{
  "n_layer": 15,
  "n_kv_head": 4,
  "norm": "layernorm",
  "norm_eps": 1e-05,
  "tie_embeddings": true,
  "init_std_o": 0.0,
  "init_std_down": 0.0
}
MLP neurons of a small language model. Each row is named by its layer, matrix (up: input weights) and neuron, and shows model dimensions 0-127. Each number is 500 + 25 x the weight over its row's rms, rounded and kept within 0 to 999. Numbers have three digits each.
Before each neuron's rows, "fires after" lists the tokens most often just before its 100 highest values on Wikipedia text that the model never trained on. A number after a token or word is its count.

fires after: "s" 21, "c" 10, "it" 7, " dis" 4, "ting" 4, "re" 4
L3.up751:471514520483484473463466479428491467531488533477533494481506493509497486560514500473476532514507529470525517508532480544472497468537527504492529506518509489492489491476522447498526516505487491474483537449519478544512487505524501525477521484486473464491484491478514529495482505492548536479490561519470446473494495445529510524502470526549513501570488482506498525520479523529475491495519

fires after: "s" 20, " West" 17, "il" 6, "al" 5, "el" 4, " south" 4
L4.up557:512504485501524526503502465483509459530544476530568466487517480507504500483513493488490458499523539482487533496467456504470425501515484518474481538492533517506504467496502490475512528504509475465494524514525485480480495445522513495483517512505491488481497495470516529464525481467473492527460519494505499524521538512506458505473508473589521486532508491513522505491486486519484473485482

fires after: " " 32, "fe" 8, "e" 6, "b" 6, "." 5
L7.up615:488477521518501519524546516520529477474503493520498460527502481486499521483503473494466463480457478528499522519486512499502509466569535487499460529456498488487492484523536464507479528480483534505460542500536562516539534486464460540550486488483490484472467524511504468522499468524518517476511501521487479525478541504516488547430471513491523525542547514511442553505461469536461494466487

fires after: " M" 22, " R" 13, "M" 11, " B" 7, " H" 7, " m" 7
L4.up848:479509450490503491460502526491560529443550506523498508526492480451520476490510470477511484541511473469464482504499494520483522494481543498506488499465543506524510502517458505523504514482480484520481460418523487511452507476481512486482493537498503501455509484496469460464497502501512536518523483510558482529479517515499511535486533480529565537518486498502517528504442467526518514499548

fires after: " " 21, "app" 17, "P" 6, " imp" 6, "en" 5, "," 5
L10.up160:493463505516500522503530480535494472497483522511491471523496491492514502477542446479492523492487519492494552468524509527536456491499461509535499470544492480472518472457517500480505493491558487450493501544506470517478540468476520529481500526487491519516489512495491435469490518508556506509500477490488485489490482505515494531461547512481483531492510498497518454518503497524497500484483

fires after: " " 87, " (" 10
L3.up198:513480507558523522486511483529516489502511521519506509456482488512495515506488451503493522543489493515491500512502509523435478484519529471485488494539513469472500544537504526520466527528472491514485495460483481533508517541522523511504519515505478501492503510463484520492491511533511474488548572504491469529493523478483517526491506486550493462516479470481503477491495515531471478498525

fires after: " " 39, "s" 22, " p" 16, " S" 12
L3.up581:484497527509504512506489465485506473481538493500477511477499505494492529474509506483502510528538504515496495514496502460472489484473491454521494529486480487506492482537524509485478467507498485497500552479532461494500494521488520509507487532516480526508507458500456524446521523508500492484486554493506453539497520461484550552468482483564507514509503473475480530506477495514479516509497

fires after: "s" 34, "S" 15, "os" 10, "com" 7, "cc" 6
L11.up703:512494469466473521517493457529533473535517526493493501501494504494504546508520477469533540550466523509490522484561518489484498495512481516507470506448542454483508487491493471494496466497515503508478469527514530511492513489521498514498512495487559486501514516484478495512473504513494486517502504493498484478510496530518467462472516493466500482459471480489499505499515494468517489462470

fires after: "," 34, " " 15, " to" 10, ":" 9, " |" 8, "." 4
L11.up96:494491500526493484550474503523523515514524513466512499478525531533474561524495503484489500512478502482472538485497499480473490504485519502542510497531522488498513481548469491525492519463502504470496509485496483491496527449530520487501471516471468460529489517472461533435464501465513463524476437520481475488476541514484481548524503499500472509499529505492474539525527474496572476487485

fires after: "s" 24, "cc" 10, "p" 10, "co" 8, "o" 5
L11.up479:504555470497460481501456489464522523452482546533483466518509513521509521515493524514526514538468484486520497544516509494493477474496542526518486478480520491500495514462494471517482468498494570564508527508498504467507492481518485502462481502493487522495495499538512483557509497475502500473438498469470522486499517514528458536488526521472484445468511465480509519529564487502520531492510

fires after: " pro" 30, "s" 8, "la" 7, " Ko" 7, " " 7, " Ca" 6
L7.up471:492510489527456520521541519502519494532539495556507506476472515488464531498527508515503490503504492457489520502490485465518469505522451476480515494530482512526490529469471489516504489494543482478523477453502469540522498454531497503484499498515484492519490561493476580514501487525527471468567512503432497527537512512487495523502458511533483451488490486499502540516534485464505531487495

fires after: "it" 20, " number" 12, " Year" 9, "%" 8, "age" 7
L4.up258:491537540495524531512546521473507476545475487477474546516540477503462522515543502535486496516510479486453499503494489508516516516463537492503505507470496520478471498506534484524511516547496485464525519502495484500514497486479511482501498487458546527478499493491496502463493483434479501480510464511503508460540502494468520495555515524551521526550491495498467473500488479483449466499487

fires after: " the" 36, " The" 14, " S" 7, "s" 5, ":" 4
L10.up589:499487494531473502477494510481494504483493498482494490482472464494495470516547533539489482555484535469502486503537501524510487505499476506587464487501478502497493459509522496525552500488508476492498523507522492483471527489504454489468522516487507543459481527543522517495482477489525504541487477521522544509488531510500503447508464468517488505497503527520526521521506482495508466505499

fires after: "s" 21, "er" 19, "act" 15, " work" 8, "P" 6, "es" 4
L4.up576:496528462510502573458500502506450495532544501481462511484458498507514555529492500484508519526494499498500504502527487476514479471466535464493493525464504511484483470491494475537489490500489462527436506529501487504494523459455531476518528509510531500523531538456473488506481474519491525538522567487514528497480500505494519521504468495508517511497497439513474511526476498516526549474511

fires after: "c" 18, " S" 13, " K" 10, "g" 7, "k" 7, "m" 4
L3.up833:486546508446477493488485526493500530460521515532514517485537469540498502497507460466478500518520508504508480479481505488457477525470467504487476470437535501489495485506555464503546493471492497525513557522528527514510525516511526539468516497491505478486476468496492552504497513452461489495472568515523460501505443492527546506546502474513510559527497518506496539479477502489495536516507

fires after: "s" 54, " S" 29
L4.up546:498523471499489498527491505488510487501507538529517484502490507496492499486495497474506518530470528523458530532483507461534502476478494487478507468520490492490496486494507436484517466484469488479520465501545491524504493516506557483479531571473526525533469513512502520511556532515492483504555503477468448500494504471452517501507512492498493473466498459558530535479531480468503470526491

fires after: "s" 52, "k" 4
L7.up501:493516517500480524495474485497523450486500480491479530497490503547522469480513477466508492488477550546503555519512461505517463522487500507556520558480527489491493412520493533497482489495488503465484505507522512492529531481472530483496480515518541495506481503497490506504497517484477511554522542479460480531499502528526496484467483464531512473513477475490496567505497492495467539531486

fires after: " S" 37, " T" 9, " m" 6, " Gra" 4, " M" 4, "id" 4
L10.up406:517532496510506491496513484536507529487466502493491526532552501495473472511494482537531464499519533445486478523545489510528516514454468518484496466498530492497515499490495498517547500503502487475504500479512479511469451545510509488524521508467522485445488507535474527499490490521504516468489485486523421511493464542494543478508487496523515536454465488500482499490478513485532454506515

fires after: " " 67, " G" 12, " the" 7
L4.up128:518462494501515473492529544514514477491555534556516500464514483512493479451510511502542518479511481508530475492515485489527528507511470466500512517508485478542511525494519547517468489496449504485495518506526502568565490504533529473459553515518501486489482469504490492518488499456478513530551509521509472497517502502469465507477493436541508497495511487460528516513494480532491504524476

fires after: "s" 35, "at" 13, "gen" 5, "age" 4
L3.up619:519490534485514511497496520484475500530489525504485547487485489498504546465486479512504529515451547516482528545489470506521518460505490501490503539500536529476480453508502556467507507507454494525507551527528505492523504485464494471480510519472500529531493445468489548502512525470536501521503542510459473461511472464537493478530444485494525487525486498515519475495467498460544487504481

fires after: " (" 50, "-" 14, "\n" 10, " |" 6
L2.up334:548490496496502497507520487476465474480486475502525505496528473527528495478524511475497537491523513534550515519496501506485495530522533523496498481508496496528500523556444504502485521536523501465501520529521488469504497486501490512516547492507470467472502455539496530519472507495472521460459527505431490514538546473518522496470479519503519481543446510505492501460534543507514470503513

fires after: "s" 58, "." 11
L11.up429:509514513525537574524506466495537525512486495523522472522505485513480502489517484480512529529478490490501495552566483500465522468436503497469537473509491475467476434483480499481499501469520449495513492504488466514518505520519531517508479540517500478525484457480511496465482463529503519498539547525489465484523518487510546503529455496469543528473517473510521503513510529474524476541495

fires after: " " 55, "on" 4, "s" 4
L3.up891:522466492499492492486530495529451504479522515538491499500525498456507500535481454500522524556482539514483529492490478455501469481505493412491511496504520452490518487506478523508503492451497561489484478531508491470482506478517510490454473531491499518504448502509480510502485476497505505495494520504462473505518491526511502490480508483514499542543484502562453523544510503461521475446516

fires after: "s" 25, "es" 12, "g" 7, "e" 7, "." 6
L10.up98:499471493513506512521516499497528519493486524521537485557502492490507470497539452484505478507468513492551521504446488500562560518557508519501532487510501508495537518524557483530499484522501536457520516450491512519496467477532513519472560464487448482482515526510459490549525460530537495500492519498491495491454499492520563513516508477490510480558485470537508542454489533502458494485489

fires after: "s" 20, "mu" 16, "ur" 5, "S" 4, "ab" 4, "b" 4
L12.up662:493490479491496496485522459515472465485524490550492502468462511502510516530500468469510485465490510495538515522505522486503501522460520467530478536478542510466491476492482525518509505484448449504513477527549496516497511460514548541489473484546513485489453519482467543484501540472498454502500510447487502468476488503522465457502531526502534489473512491488483533526532503516478520486569

fires after: " (" 27, "W" 12, "B" 9, " B" 7, "born" 7, " W" 5
L3.up829:499502489493516507495473541564545468542474492474504444518491485509547494490477538492581501537455515459493509519487519460519489546496467476470491530516509475488501515496501500558516503448504502488489518527527515470500489469483492546496490497546514521477510525476545507471518514549455490512466502519509499493522479480487531476511484468548521462474511494496479516500492540487495487505512

fires after: " g" 13, " sp" 12, " di" 9, "e" 6, " de" 6, " Jo" 5
L3.up419:471447489490505491510515465515527506568502517498462520483507521496517527468489474486467562499511480493533494531479474488470498516545434505520533516486513504504547474452495485508529511503516494504519547497462479465496547484517496532497512533509536495487532481497489453509501497516444483488484482485459507501459527483498515568522514475449517495501540507487500518509491489496486514485501

fires after: " " 33, " K" 32, " M" 11, "M" 4
L4.up894:502496475527499500484500509500531483484508496518516478506494495483507478534539493481545475543473510499484493484515462474528484491486462473522503522489485514490464516526509482540471528508457460481562507499482523537502452501493493546481520523513535476520511525498486506453491520519513470483515505514525468505531468436466481516501470497542533508472573492484482494500488461535514527487546

fires after: "born" 23, " |" 19, " in" 17, "." 6, "In" 4, "," 4
L12.up713:489468478497495532502478490505487539513520512477546494539498489495472505479499495487520521483520501496479504481498520478487497486470468513502497504507553505481500482510544466510503534474445502527523546505478472531523472502494554534485531554527529494481478499530568498514509472523442513502520492498507529530462464484496527498488451523485494539479521522450520487541456470491550479454487

fires after: " " 75
L3.up849:520487540500532441478527489518487544439520493544498539501473476485527512494474485512476497501471550498494523512493473485495496470508552496569494504513568480482477514485513468507525557486525532481489516469493507504455492477533484515463466525498519467508466477464476535477503506467499486476480498536507478481497508492475513505483478529540507474518465498535514490521472511486495503502511

fires after: " " 33, " G" 17, "d" 6, " |" 5, " to" 5
L3.up167:498496518552544520494507501534505486518496550512481516479499463471507470504484520523502492506504455474511450498453495546468551464526477484543493500469490468528478507486500539510483515525440494496484514482509486521534517513503524466518516505485463509506482545486514507484484469493510457496525479521555476529488526471497481524495474450532518490555474487489493505512517485513507469475497

fires after: "s" 55, "ad" 4, "." 4, "re" 4
L10.up696:510513537495475471508509478478516512527484462457499541503513509451501516513510524509499505529462541534476504502525531496505504470487524491491524477496544474465483468538577456539525462509465526495519524505536545449525524522507508490495500543466536529523501499499475488522564452509530533459527518511455473480493527520517496513480487472534464454469513511544503493512470494543508512506483

fires after: " " 24, "s" 13, "n" 13, " one" 9, "on" 4
L4.up123:523478497503463514528504522470549440468473489537532485484522500500478542515503541493494502512477492469489534529523504470464498519530501488498494502459486480497488529480434503513529484513480511490502466560502465493474478493525456481463510508483493480521507444514538491497534530503510464476560500535503445469508499507487536495510484460511522484553512492505539518525526499507560479486482

fires after: " " 32, "ard" 9, "ute" 6, "end" 5
L7.up113:485514514447521449501498488466466562491511526480487496523502448468506554477472524507501465499563486510497467511543523477509474482523525511541513511494497514448528499516535535508509526516473527498464500509530503500509492496471521468474558521520520476488506509517531513453537523532530526495515451484454508495485520470518482461501482523500499499519523504506515491529484523469498506497468

fires after: " |" 27, "%" 10, "^{2}" 7, ")" 7, "s" 4
L11.up816:497472466544488489522485524494528525545525457524503528503496477513445536488478505495462550474472495529510485475529534457541490504500505477493434512521551487461486499518507526517502508510559484513525521476484515465551454531498513492545487470478516529500481466490505470520494456505476501516503478500477484503476480512475476492495538466460484549510504482486492487505515457499507473486493

fires after: " a" 23, "s" 17, " m" 16, " A" 11, "m" 6, " M" 5
L4.up841:509516480495493572500466516478506502525495536469497500521495490475519504491524490471494448513515505509500508529505458484468511465462500507465492493478502476453489458487527491471565491513518504480536488483471508499477488540480524499492482512446487486505479520505484519520540502518498534515483477505473477497447502506504529568474497510547534514488535491488490494477444512494509478518509

fires after: "s" 54, "es" 8, "n" 5, "l" 5, "o" 4, "ve" 4
L9.up98:488532475501520486549447535464478515540477505533502497515458490486485529544509506510507511501459507507477487499460524462460515494496512513520520499510498560481477486512517476524468483527563463511488487502535500531536509453521508522512528458468476488489502531450519506519507473508472504514499498489480493516478482491482515519547464491472529479509473400482516499488532512516489509517511

fires after: " K" 32, "k" 10, "w" 7, " O" 6, " T" 5
L3.up599:515531490458497491481496488534475495515543487497504521468541425501467513513491466495509461500480476482481467526481473513512497520527450473508473544513528478466504486479514545524495542503503548485548481482470474522542530530472540525446553498479505441516478485443437486435513467496498531516531504490494484468544465505483496499497491460502544518522493526515504505473485479496473490520488

fires after: "," 45, "20" 5, " of" 4, " in" 4
L10.up733:485468488505471513506468482515515532566490478518495532530533509517492512495491492484543489502479496499502467474506482517484507537487524516537517562513486505506477457500452480490531500504507482546561539535504528481492461479502492561511489546503486520510496516442495500502502470484509515481468545486499504496498483479487521521522494480485525492510491527470511508537491503492504492512510

fires after: "s" 30, " C" 12, "p" 8, " B" 8, "B" 7
L4.up734:509537531454507500525514506497515491541434442520523468502513503524494520517528492500507506525464482491513512531502500475481511527479505489482480509502464512499454475516514509546436500510522482458542516477494514484506517481477511562499474512479446483507493505446490497464527484505527505487486518507483511445541531536488488466484473508505492506477462503520490517548539495510494478503531

fires after: "n" 24, "g" 16, " an" 7, "en" 7, "c" 6, "ter" 4
L11.up855:470554534485534527501527513494531520518447501501524494469507503515486493508531477556483471480502514496541504490458477495447493509497452509538478465528515503478465545543514495502563468498499540486499482527523495496478483483529473561490519475501525509479484500491525529540471481475501527484493519512465509527514503476475477509473525511529437489507479497509500512485539469506511505521523

fires after: " S" 27, " M" 15, " K" 10, "H" 6, " P" 4, " C" 4
L3.up337:518547469493483502477550490484494509495497475554515497483504448518473495524505479507537511512481536502456480453529482492498529501434494502491520501487502517494527491534497494541495523506471472509512510447529514500523486521492538495460499525493497506481492493473521538496530459500498439512464471480491476490534511452505499530498504484522505524520524546462483520484444519510511541479480

fires after: " p" 17, " sp" 13, " ex" 12, " comp" 8, " c" 7, " de" 5
L4.up290:499503486551462514510480513478537511576477485552504481486529539474528479474483464492527527493489499498503524502496507455519464492495462514545541485490475487474509437514467529503533526478502510509508474468507505443517485530465512514473503501486521471482479472463486534518483484492515505490513493523485523519517501519488483533506492513465500491489468504487491514489539506528542484499495

fires after: "s" 85
L3.up859:505521520497518530491466496525518489463529513477516475486488506542508522531501472491559524552527536497485474550508478491496478461489502456533489496512498533500462458517483446520485458529502520520492484510525552535517524463518496434505541541480521509512512531511496477522509545507442499530505550495514507505494516505523485465508452547495502458475520423545509509516515495480521526522499

fires after: " " 52, " and" 5, "," 4
L10.up867:514503535517492520502491485481493520509528505475472524508474490472489535526502487503522564508495483496502541494517478549532547515516537454528472506470485498490449503560505464498502503540494484517496525542529473547512513520507482502477478509516462503497494512489536477507524504519486474504511514499497478484491475499524475494531500489499460463505509502482505534449497507536512533513472

fires after: "s" 46, " collect" 7, "ment" 6, " " 5, "g" 4
L2.up447:512503505509487501491493484512501451527515502473519490474477483516518519522515531515494541500450511493471532522496518489471455499496501519493524461483492472485472516475498526580476452488525468526508475509468480465536486451510530504526521519488495522476471516503516459489476484522545453524537472511508442485480504500546470494495495503549454494529472484530486512523548458498510481473483

fires after: " " 30, "\n" 13, "," 12, "al" 7, "th" 5
L9.up568:493474520517501505484525448559530518505511513518499487509496488505544518495501450484500520537527501516510493528485551493464498516501525506563521518504498506533523498489523507458535472501499487508556494476515479514452492498481461523504517504533506549486468536505485485480516485503505498494499491513538480520491489467516499544498500527518473492501489527417461482489557492494516484490495

fires after: " " 39, " (" 7, "-" 6, " a" 6, " |" 4
L12.up85:473496520527510534498510509517503511470541496516512486478501494492450466460510521476490519523507543527454457532493503551527474498534513463512491456559496533560471460508506504491522499511525506490482484476487502467531489508505517485512514513519486486467506531551507547471517508475517543440524517533497470528512509497507499522491516492512464489467473513480509523493520483532510498520485

fires after: "s" 49, "o" 6, " Sp" 6, " |" 4
L4.up199:495553513525486500521489501504477518517462518496487511485500520499512505520521504544448518530434479491468472527521466550472472502503520497473516495487527502469470489518504458531522494492514497476463463517491519489525520519516521498444512515479473513509474522461493522543518518500472500495464501531499472483533560510524518497492510470461512495507521508485479517495515515464516525497517

fires after: " de" 24, " sp" 20, " Sp" 6, " 19" 5
L3.up895:520469518501481512493483535482510480578484525522503526501529537534459535485515513479454513498458478446517530467481515503454474506510481530500551518453490480449486508521519491482439453514506499503505536468480513494540501529513483503476504502503519499526514480535505523522517447522454520475466495501488491536514517537498478544494509507497510483497461494474499543510511533541480481504503

fires after: " (" 29, " the" 16, "," 11, " in" 8, "born" 8, " a" 4
L2.up713:507493546522481535525492520516488469524494558482492494470523528525501533524477481497482490524500501468483492467479490468529496530504472468511580458490491480456496482502517492541486531477467467454493477499501490470535507512484514539518521457482490491502522505494542502500484530599454518488492479487530533525543512480478542526515545511529497487501517529538496511524506504474517468484561

fires after: " the" 27, "," 19, " |" 9, " /" 8
L12.up537:513473522497518475491491541492490529455492534493491460523470493502456538460511510484502581496482521505530524516490525444528446500472517522514513501481540524508517473498510473528501478520514479504543496507524506495514493508423532521510525535440501539491528506456515523488511520500473481512486467507491502527497500482472523524512503465509505502486549533491464482488463516523495459485485

fires after: " " 37, "n" 17, " N" 7, "r" 5, "s" 4, " win" 4
L4.up372:499503513465501488496542490454503469478505502520524495467542466553530544496519446533481541506504522467494467491448520458483501492481507487511519493520472459505502519506488485521464543520497521482519493549518496461495499511529479517501484506439459517490485526464573481484517466467507487454499535538565488502545516473473509491462471526530511519516480525524526485480522545521544529531513

fires after: " |" 38, "\"" 27
L9.up845:530487525518495495512473501491489479478450490515556557483509538474492452465493517502481558527493491520480496513491470458475519511487456531515520434486515495484492522511500503550503513506445472497532502530480515510470525495486490489509530484524462506531544505472462496513509455468501527476491439525536502449507535523529467513510502508483518517523540472520531500458504492483528432463477

fires after: " re" 23, " co" 9, " do" 7, "e" 6, "s" 6, " in" 5
L11.up619:467430509535514486475485486499499479489526532568535518500534460508517496472518483444507499552486459453508489531505497509515537507509455502487515516472515504493514514529530482529483491527472516467476515556521506497470486482502487513465498511506496458505521437512510495531464493517503486480489482489478499546479468485504522506499521509514477493516509499512480511473497506503479444471457

fires after: " |" 30, " Scott" 8, " so" 7, "s" 7, "n" 6
L3.up163:520498476510509495513488497505503499465516509489546477499517498478473475493514483481486489542536531494476487533510470501529501510535512479551488484510484528474510503507509488502453497441446495473522466491523471489545508499493515493470456509475438500461462531535507528517529544493483465529493510493521501524500481472520555475480502507477542462516508463551488530499535541494521499514534

fires after: "-" 34, " mi" 22, " Mi" 6, "d" 5, " (" 4
L4.up91:511531518486548479526511485503445504486508489493495565539517504511527512525507448506511491486517506510478510512539531501515494519470508504520513498572477452493476472563484495467509530463534459462507477509492540481460491498499463534516515495480490504503489514496503561492526539492520510445466533495490504506466516451505507464492516479492500483533494506481516495511487501470494503516505

fires after: " " 19, " a" 11, " (" 11, " A" 6, " in" 5
L10.up4:546501489486491533515524539514511507505564504483510474532485541466510527514508490494525479494477485478459509492564451532517464500500509489483510500515491498493481443506448538519494523499496479484519493521506494578526445519515515512471500503509478479531529490523485534471489479516493477529501473505456473503475461513493516526493506491537489508528484520487475518511465520498518524499495

fires after: " in" 19, "e" 16, " at" 12, " " 8, " E" 4, "," 4
L11.up484:511501451482507515492492491529525443485538515532464500521488518505492543449474472459462519490500513479461520494534455520454484501473468544479509526516491475498534517509475484534506497523462459495506547517517527453475498489467479539512494504528494503511537559439517495477493487475543538455518531521502507491499518503472472500510468464481515532521525482469522492484512488454478523467513

fires after: "c" 21, "A" 16, " a" 15, "cc" 10, "chi" 4
L4.up648:531509515449516520503507475492522482480450532524492502493555511543482469495501468563499507461508481478471476507536511498501505484500519518479463466491497512484517468485499473525519537457513504496480533530538517514532527497483528524476474499525568481470455532496469479504520511514519496491530501482520475498499480485490544521514482522526479479476478469522469490485502506472510473500484

fires after: " " 31, "ur" 8, " 6" 7, " 4" 5
L3.up798:502515493497542453484487495509499545463507538454529546506481466546455510454560489486533516510494450532469515502508473559454517453517480513509494539489520479491461487494475504522503515555492484480458523525505453526507525526541490492450514478468537509481550496510495538505535463494510499526500517521519499541491489479487500461457478491548469506499485552531527507466530480517515501501486

fires after: " Pe" 16, "hi" 12, " f" 11, "e" 7, " p" 7, " sp" 6
L9.up170:453526464474524505482486486480526506518515556496474466467482466531501475481545513536473439521467500507537491471514496503473452526454480448517541462512528501485501489505475533474518461485528459533522485491506468535568475492488469517506520470536504508512497529493494478513526520557463469485492505469482527507500493510468496517470487520486503522525487473481476494486539535476512471532490

fires after: "c" 27, " c" 12, " C" 8, " B" 7, "n" 6
L10.up315:512485522511551515548473497516496476525506488483491467471531505524537495513502514527539530520498517451528506500502558488488491501494520516518483458541472547459475529568513470518465491516470487490534486480480505502545504489511500521500484498518496470494455503495493488493491488502550492483526545496470513487512507445476497504496499520504481481473512514504506494524514418472488471524524

fires after: " " 57, " ex" 6
L9.up330:475485503527529505484496512504522511503524535482496469525492522525479538488525447501479525556508444503464524509503487536502530512517500487528495470540525501515527485548464475506463537492502507486470480518456489526494550519506485501453506480526474512514491496500513503503504506481517500494479555514462446528480488498502551529517530509520451500557523492490500474486523497501518474479466

fires after: " the" 18, " a" 15, " " 12, " an" 6, " m" 6, " f" 5
L7.up706:496520466503530505483483473479516483497561536505516491521466491540525526476544518513481498495547531545496482509493426524525455514467518468491553506496480506497470429492472492462519491466514510479513472509492489503528480466482512501505453494490500511524495470524484522516516511516513466459488491561486490504514512465508544501524492524484523508477474523475504536471507513497553502516523

fires after: " " 33, "s" 19, "mp" 19, "de" 5
L7.up163:560507496472511515513539466460501507500494512510490502497551513505532525490525480502525442555504499537534522489451499544514449491488479479499478503477481494491559490504511520477510460522502467496508485494496488515500505517541488506514500526514522555505480473480431473500531495512472504466475502493503553482515489528518557500516499485525509511501537485526494517511513479507486483474490

fires after: " " 77, "gi" 6, " se" 5
L3.up817:473497550521475490526520524481503479500542479516494512481555500485547471418492477520514470459533526492532488507522507503502509496465486442501481462506490439464528497503504510546493503485512489477507484473512523552484519513516501500481523496546565531518469509502525513489499500494502473468535508495505479522503461506499506482488477473540486501494484488516484493554484495480500489438471

fires after: " gr" 16, " sp" 12, " ex" 9, " f" 8, " vi" 6, " qu" 4
L4.up555:482498508488476489486487518480512517533519499500497490442479466491548490525546463496535493527505500519510482507516482527478463526471499502488555488499499512521459474529492463499464458460503473486515422474506493506508471473486470527516503509477517499457502535528538520502478508541469497503461490521483540510488482516486513531504499502462542511512550478504527496474526473521520496493501

fires after: " " 33, " S" 14, " F" 8, "s" 4, " M" 4, " |" 4
L9.up13:501495474472454547498515507451474510487513497504541492469493488516467517514480525511522492565515458503546495508524536501509471520496448473507504538504506523448426475485509486511500500534501475501501530523499519515512492518498519484460558573515559517458514503548501490476503500521547512463465516519500507525483490535507483526473490500534488473481480487482516446508494497451498488485470

fires after: "." 39, " |" 17, "A" 9, "," 6, " as" 5
L9.up83:517483472505525488504467502483487518454489480527508487523503551482491505448495548482483531552501480523498504542511515500489440451499530493508481506501484501487517512489531486502473514496530549491456501539495523530483520493479487528527493499496483488534515477526506494497517549473467555553539477508469450552463492497512538524509469513474501490460575471465482486507455494518519476492526

fires after: "s" 40, "c" 10, " S" 8, "g" 6, "com" 5, "t" 4
L4.up244:496526481489448487515511517475509480496488509516488497468463470520501558561482496460508473506483519496503540508468504469498465522521481502528476517479514518474488530502514490511470489541503458478470495537488547496513506491548543509476520470486453536520507472535500487494481501466512498480449563486440493479508508469541553509505475485514481484504497480484501510502521506488506546487492

fires after: " " 72, "tro" 5, " 2" 5
L7.up326:525488483463505467495541492463490574498477469502481477495531505494528504512518491503540483498481496477493513502510494470486506480516482461465500522522458501497510491488535503503498551484501512486523500544501500445493496491472521528518510507498507524511475512495554530491539489535526553469491522532474509535512468419480487508524473538568487515517520492495530499488441476493516512499528

fires after: " A" 34, "c" 7, " the" 6, " a" 6, "M" 5, "p" 5
L10.up742:460554501471536519516478479507503493497500523490502484476502536549498450532538470544468502486515464496468470487498534479521497512494504500508487488471513517452532492515494469537505490511545455552509512481506497507529512469475544526518524489487537487477512514499499508497513500494484480511486498530519476559506528501507428508445481521523439472482438560482471523505490517498524552509495

fires after: "\n" 35, " is" 9, " one" 9, " re" 6, " (" 4
L4.up229:525511519521482515492467542461530481488508493539504503509506527513474480471501522458503521455461475545476484474460446482498544492492495454504491529506515481494487509529489472505550483507475527519519482535455506535523550521498515532467515510503492470495470460504466482509505511511497526462511520521517477492553487553475515521509489500539560470507495469493476499481533444460526491533497

fires after: " " 73, "s" 10, " p" 8, " P" 6
L3.up629:490460505491518491505528509545530523522504496515482494501507491488516517533496463462511493515515507492527536525507468487496438488476490489503530512514533507500475498491458500478512514489537500481511463512495490482502474471503516508463474557526554513550491495528489529478556489482498489514500539536534488506496512534483553536523487471541515533514497480478494492500489464500484463503495

fires after: " " 27, " in" 8, " ex" 6, " S" 5, " the" 4, "S" 4
L12.up881:489471472524505499491505525514534531518523464512495526506501486515487496491507524525512523505470507426468464502546516492528492461461517522530516479538530485519464514536550496462527486532474494504501497463549545513543512485502472479490499533524503566524485544502470516505467495509518464485472482541484470560489464518516523489458471506491483515498545497498483484475496483528487472502446

fires after: "s" 25, "es" 15, "mu" 15, " was" 6
L4.up700:490465513516504492464491511488485458573548531504499502489509486527517491467525508501474471467516544507454521504485469486513478511484471477544517521534496505492487467516521455503474489517515516474449522490509519522494533501519530467514513527501515462502469480510500508461478523492512518498463520463491553499522467518531473529454449463494531508503551493528493541536504517483522466476501

fires after: " S" 31, "S" 26, "s" 12, " sp" 5, "w" 5
L4.up551:492471545476467484486504491502554488516486462530507540480539487518504500488501512517462504530434472496506468525490461494504481431496514536545478501497523506459446480494513517466538503492516478501549515516509542490493524474485533500504518525513486523481505498503510504487473523510519510517477444536498466471472493439516507493531486503508567533523465499494521513527473498508453523524477

fires after: " |" 35, "|" 15, "\n" 9, " " 7, ":" 6
L2.up362:505517483494494493497503522533505482535507490539554530484472559500520474451445566488416506457529532491534483508511490456480471509526508494526513487489465471518491498490495564483520537462495517541491523510511501523476492512556484497464523484497480486476552460507487505506551489469471471504468500484542501495487528501496521520486523482527524498477489504505562489489464529498521442487496

fires after: " " 36, "e" 24, "s" 7, "en" 6
L7.up95:441504538509590481534523496539505504479463488494477488490525504496509516529470475496484488512503478519526536505487497522519450472450506500490482492441466499481496515497507488521536488504485490503518463476512456523478504466504530499525458544478473496487495512506503516495487560545484428508462474539511527478474529514529512531521498489503480456505535479536501528529515570533524504487478